python train.py --num_hidden_layers=16 --hidden_size=512 --num_attention_heads=8 --num_key_value_heads=4 --head_dim=64 --intermediate_size=1344 --vocab_size=8192 --hidden_act="swiglu" --norm="rmsnorm" --norm_place="pre" --norm_eps=1e-05 --positions="rope" --rope_theta=100000.0 --rope_fraction=1.0 --qk_norm=false --attn_scale=0.125 --bias="qkv" --tie_word_embeddings=true --parallel_block=false --init="trunc" --init_std_qkv=0.0189 --init_std_o=0.00334 --init_std_up=0.0189 --init_std_down=0.00334 --init_out_by_depth=true --optimizer="cautious_adamw" --learning_rate=0.000687 --lr_mult_o=1.29 --beta1=0.95 --beta2=0.95 --lr_head=0.00918 --warmup_steps=424 --schedule="wsd" --decay_fraction=0.879 --decay_shape="linear" --final_lr_fraction=0.05 --batch_tokens=262144 --max_seq_len=1024 --doc_mask=true --train_tokens=900600000 --max_steps=3436 --dataset="wikipedia_en"
MLP neurons of a small language model. Each row is named by its layer, matrix (gate and up: input weights) and neuron, and shows model dimensions 336-463. Each number is 128 + 32 x the weight over its row's rms, rounded and kept within 0 to 255. Numbers have three digits each. A neuron's up and down rows have the sign that makes its largest values positive.
After each neuron's rows, "fires in" lists the words (lower case) most often at its 100 highest values on Wikipedia text that the model never trained on; "fires on" lists the tokens most often at its 100 highest values on Wikipedia text that the model never trained on.

L7.gate592:140070126111144120185132110141123149086098060119102130103132156138126093132138148093086178154118147113128135077103144127127105144126185191065165101140087173149146127093084113178082087131158126076083131109048116105116114124106124081109113141159150125159134147156147127164171115138162076148058153126106103119174129121148079100164108121152105109100170098077118157142120126127152135157153
L7.up592:153122088121130117066117148122130129119153122126097167111137121108105161178121174139145159129120104088102156152172148147132118188110110150144091148124151118207131139164060150153154163132107149111069174148156170155169105173182124134152113142092093124119209128129167151154121143141050081157143187141182130124096081143115121118142154180186082155131089116097137151104110146078172095063099
fires in: "more", "most", "remain", "remained", "kept", "less"
fires on: " more", " most", " remain", " remained", "ed", " less"

L4.gate267:130133103092133161087221124149150116177085134214148157120073178120144154087150093121137173089161116108129143141130142150172157155125114126092138143091097128072074107112189162192094139179143125097124143152121163086137152148107175113140117126091158178146202154185153129104099093103130083149142114122127126193177155087096093142163150179196089113141070129168172147117113139121118071189086
L4.up267:177158147122140065142086114153166157091154153163143149130123093173127141094135126161154187085158058142108176065152161134115146128124136085082135072118117089117130072105131132155161099080098151143122132139150094100120106119127115103113116092138081172110068143115157175079094173162126186129132068151082129178086136109207146147185143139170123104093120133093122122112093188167113163033158
fires in: "as"
fires on: " as"

L5.gate847:103101117087110117116093103160102140128133158099148129150115135155129163173112165099078124073172152092162113203139192131129170143164090025159168132145181140181224139089114143073138145139093155124170138102149124148092112128144164153181182080118117150115112115169048125099103062139107127096164198116124161134144137083184166135072113099123143170161174129146121220133184143112092148157119
L5.up847:150070114135164072033135103124093113082113194117087167106143147115167141144142105158078157122150087099184139152164082150124119162169174170181162146177141076147135106117130087128140135176192147129133108187157092068136122153146137177164098121132090157167095149126129157134127122107170238216139144115126100134082111119132117126107137201138116108122120139160127149169160115134191127113117
fires in: "was", "were", "is"
fires on: " was", " were", " is"

L4.gate1150:117103179100087072098166142204134122135116131167135080148135121113129133154135095148177133113113161085109152125102163153111122096144169071112110145159062093079056074184116084114125114129171135148135149104146158069133091075090195174047187101113131158110134147151177140088092092114125099117096166125162127134172140090083067108116124147164115089187115144101144083158108157161077113134103
L4.up1150:115070128161120095105130116097133128153122077066138140199092076162141109179113142120133098110107107068147175118113108156136106117173144169181063078138085159134136103192110113109161132132163145156135148131093159130140150131086109077137150128126110125071079118115095116122102071066125103081118132137155145103098088168037081216086110104128168072133069190061111166107115153194199168128115
fires in: "as", "ajax", "now", "ashton", "langley", "unknown"
fires on: " as", " Ash", "de", "ng", "ja"

L5.gate890:084182154058064106138195127071093126164070169126144171140103168091072147167159168154115119101209161123153097102131090126120135148125196126104144116085114132086106131126140162141123090127135167117137114114159149119123145137097129148065090165160129130100117123167116145064106151106162114158114138170166170148144121109146110097146168144130144125166138069123131109117175083039110144122111
L5.up890:093125105141156112147122100141152092119162123104117098139117141111150127127178063150175173137127111145202114138121122155121071157114131097116178122157162120080097127108097105198144065111122110119198104102148081092178090105109084094045211076175127115126086119143170164127177128150156128137148151139053100153133134169076063098060154113112141068144101082126088092114135163140108127165061
fires in: "of", "he", "called", "named", "as", "name"
fires on: " of", " he", " named", " called", " as", " name"

L5.gate850:101093121136105119088161095178175111156150151133122159191111133083123128179125116119084173152178168137198148125118126125129151116130171184073127104133114133111146155143100156143131149117142090136131110119095151107157120096133115141099092086152140171100082145117175140079176116118154127167154135113065102169128147077079136131049121119115110152137146077135130111147126148079068152125072
L5.up850:110143181130140120130134108182125141144152084176147157192099165138158076192071138135112138103169106134100098149113097165099126164101108063182106109215124121092118152164154109104128096161182156152130124196101139112139102174142153115154072136089134130109073116173116150075165137128140180130159107086069151117070069069110156141134180096145124154122143150096122133108107135132074187172147
fires in: "called", "like", "as", "than", "or"
fires on: " like", " called", " as", "led", " than", " or"

L5.gate612:147109101133159153081133145144104125056124124106144077150165146143144116110134058080161117118064115151152099140124099149134138126109194064130139158137131157075135129137141109130155153134128054103180119102151166168072163111077137145153124125114162121158123123109159072132107097130169104121177192092180135140117076142140117090115088124061080066143139152186102137146145068063105075116120
L5.up612:151117100176112105076172184131105168106139151094136182093155150124103093147080174133123100110086114120074151122122163107077153097142159106124142101155106109129017150143095111135134138186123152160186178064073140186152098075101143193131102095146133117114085090125103148147149073170130154129127130098079130125184113134132099125106157159147112135124133155169115155106124087115115151141166
fires in: "was", "are", "were", "is"
fires on: " was", " are", " were", " is"

L4.gate980:133168082182133090142140133136131060167140096114134122124152133109155172159159157149161123092135162140139095174145151156104119122122093098107135152152113163098148121136123183091128113138088131176097118097111081095156147103105176101108100105134119172170096135137114145151130105114139146135090070113096132166190099102092082092111141131128081150104078120147173115098114135144076082155127
L4.up980:105137082188101121143075059083128158120156153124106138148082166133195183060127195109089158110119121145179163114131152141138140138157159145098147110175112110095116173172118121061104175140106141079159101137125167112126108097118150149093109137118175092142125154190057103118088133124087110132166119147121095134115120112137130173165116117113109131106171086167079128130123118156126151102088
fires in: "than", "but", "as", "of", "to", "nor"
fires on: " than", " but", " as", " of", " to", " nor"

L13.gate1191:136136148138136130114117116148135079091125117097216119223179135142136077103126095110139108154083160133044085166147149163141154096114143099132126078158137130156108138102173156111108130094158130167073051160162071123102099177127073164129103145170130176130140140106119088170097168117171157074080191166139156146097191159125122117128101231151148160128120166099131108108122097134169121137130
L13.up1191:115149153218144183197188139137117164171133149104167119133124161146141076181051089121168144104107132146124128113130097104127155099134117108101097105175155123148092151134100154134170143120094090129126126116057055105107102084128124143058109096139085121106100098105147080106125090090079134084064100113150157102053077193144108113091127154157083161146116085196122170159138120132120184084148
fires in: "was", "were"
fires on: " was", " were"

L5.gate387:041136155121158182107077101136129125090145100150141119222144102133213103154147125140155148100097107075113107108137135145098131122118165193128160138165132129116099079105114147181107159134145128187140133058143093076217104165168149158123102093104107125094092106123109087116139132100113153165144146133154110140106112179129144132140116127134163122093133130172121178101176127210196106153102
L5.up387:148114055166168155095096128139120161183100125133173093142162102113136139127075172175095106122059127102191122137131183116116117110099120125142143150145116090134119147136095143156136172105192167119108180128139124133143115120146115092125205149164119169128112064147097092136123145138144223125146165188134180146142116113112093147157062141095135128150134131108068080125145169107096059086164
fires in: "to", "by", "not"
fires on: " to", " by", " not"

L9.gate117:104120120175117101140024106147082091078117156134174185160166138170080156159154133160155137148160146164149117084116103160172145063137086200169114085162122195155048147136165125143138197101136036132143122135092111182186143110155142154124112101089117178182104091127131194145118191160126120095159106144135119152091105136113146138091094082158126170108098142111116091095140171108140113122211
L9.up117:137121101165146058133111114093118152136114157156085107139129121115109124111123146135129104112153112157111093181110126126097120153111158174100108129176127098165128148145153170108105122098129121076143146127179159068162115096080138167133095158210178135145101111058136149094101140140145099089163152111138137169120117161177099109111096167141101138142149162152123111077158170139140098113146
fires in: "in"
fires on: " in", " In", "In"

L7.gate1165:196146082128118146137170062143112127105158099167147190119155219083163162160094136087133088125155146098179099093145143133122125152165066178132100118142146107148142139125078143146110141126069075046129131177095198121094084094082090124095118154049161175124189179145120069133170109148087145171135062161113161141170149101113175089103124086185162132133094136097080156165102107043135118171155
L7.up1165:098135157125114088119111185177124149091157104064093119149131095099093079140127141092152124145104174107095124143168158106147118153145145091179205070133085136143104177129055133126171093167165130189105149090129123132126137092125114127167152144141080079114137118121118195094133071057065140137085120055145089082161116150136097121130110115168144158114132090129147161131177168137145170074135
fires in: "the", "more", "called", "most"
fires on: " the", " more", " most", " called"

L9.gate537:097109176117177176176158130096148160108127106144164170121125122112128141121121123149106101126139147084078174154179134135118108106128136101091129190129168152124104118119131147123052087137180104124141120114148135078213128141074122177096134090141165146101091113147098131113121124137093108079153185135135147145114081174163122045094095146077168131154122143140120117099118075139107145137154
L9.up537:120075068114127090170175172111158140137116138158123092157188117109109204132097164142146078107117151137082190128070145115095093130131149128117127074072088117120127125115118155205102113129110153152120132125135100105178095055078145139091099147165157099124076137107147135099149072176081110167149152172101120143103104151152126101131137136083117080093146154127121160118115177172176131099126
fires in: "and"
fires on: " and"

L7.gate734:112114141144135170068136194119118155055150129122082123106130165157163122102223150141082150103136113123101134159171171130124111126123126160153141145084119080114116144143161124105163130134068121157132160186092087178108126141101138132127071123164118135062089007154113161107098092166146159131088131115196121049143079138181130113141100138117139161149089162096136174134063144135169152140121
L7.up734:095137109121130135105130122146137101122144120119077210118131123148147073141112075214129122122101097124136070201109098081067137147119113171173084120162185151146142110104156076097113152141120166171109095123151109098136126169144143132130107124167106159087121146183092151080095105180095128129132044090130142177074124151108159154131174148090094099120086161122127105067149189188095133105128
fires in: "was", "is", "on", "s"
fires on: " was", " is", "s", " on", "On", "T"

L5.gate587:100107175147173080095171130106123158150095122132111142194138153152187134150052192126095155127131137061113128137131186069189128151072118149120191143084137144131181160084077161138100122166202141106108082194128142129149092121096163109118119196126112114120136130089053188142173144124161127171162179138133144132171087072112103056121133132186124134122111181154092118153106093026170149160102
L5.up587:120133084113145121134158156108129141088140175201127125053179126059123137102114140175142094136054068117147134144125115100133106121152143162097152152148157048139145150067127107128142149147153120142104088118193128114128094110137119210111125075091095177108117131095120159163146097112205059177212069161082159169143054192103130110095153116116139143121138136217096141130093050134120154121171
fires in: "and", "time", "pandove"
fires on: " and", " time", "do", " out", " foot", " home"

L4.gate1157:118107115142140107076153092143095101112075110106098102113152112131146118184128123151173135108108069123064084137137137126173080127140221165136149118170181129156189081059108086107140183156174158174139162091099109083154064144172116103127141109110112168122095067139047180116046141121144144130159141106110143089112169114145158142109153133119142149096128118188143175164072126107111144111144
L4.up1157:108141131144149103140103165126106118116092124137111138096140105148133140173115129165128121119114052123115132111116201159112108106140124143126145182143152110112114142107180102159160106149104185127102188123128109110091073061136141118096093076157122104140135139186148179096104127107178137102182113088157145135173056148153147135136076109053095084140101173106085119118085148122129128125145
fires in: "to", "of", "in", "was", "on", "from"
fires on: " to", " of", " in", "ing"

L7.gate809:157141124130117128128069140069151199130142146101117155175156119081135125120126150096112155104185078089167116147184121190167153138095100109074154146152095146138110119081124173109125154116123170135117073110038179098143100112144119090099091159083149101157082143156084110130148089150138110124129168118195194148137156109092116073115073110164123108157128099054177128169139145130112121124114
L7.up809:149108142078109110148148156165131173065115179063155093176104101149131100111144135090136141118115040060137169142126158142129112144130180137169081127160118124115074096129153114045131109152093138143098124122129155138115161144086113199179127100142179100131116135142115140119101119119164150125088122095104166143149113093154124117124144140189140106147126098196117128166146131118136149133138
fires in: "with", "is", "are", "being"
fires on: " with", " is", " are", " being"

L5.gate754:130054095121153121097091131216084148062151119100117164150138151209112119124076157082150106111113136131038128113131128146126133085116142170132138096162106088143092081114122129150128091153114157127129172126154130110126134129157150103094129114176142154164122116130145154093063171156129134145171102132077108091090107119154133171175185124133111133143162141105191125196177145149156142041101
L5.up754:140069153209143118103086099156085161176100096122193122180098174130108152142065142132148088085095092133094124120081131079150147079085121162140114160156121128174167146127082158134157116151126172093121173156158106100143149108067113138161157184170100136128171123160113126103087152146105122144102103117173104134061129155112085205124107145122160118144098153144103125165128102132126121203088
fires in: "of", "m", "on", "practicing", "held", "released"
fires on: " m", " of", " on", "rated", " held", " released"

L5.gate478:110162138093097096127123163148091086049129111133140112099141144145141135093119135160117084128114128089163135113112165106184170139190182137128173157125110150152154140161134124165134068133118132142110163168094106109119174166121150117113139092167084104182154145084087139096121046096177083113159075095195115142090061079117150186154152212135091105163120141054178071105111164143182133117160
L5.up478:088154157116133093076092089168126187137138125085167059127104107122186061122119156151105102131138073116151139155169182093175096138072166143127169197083161135115179118083128101151097112110171126119086128094078124099143152147086098172137181098116143118154156193097187140070166053123151111055137151092162167129123176121077104175106111130145065124150146174132125096160064140106119167097159
fires in: "of", "from", "in", "with", "on"
fires on: " of", " from", " in", " with", "k", " on"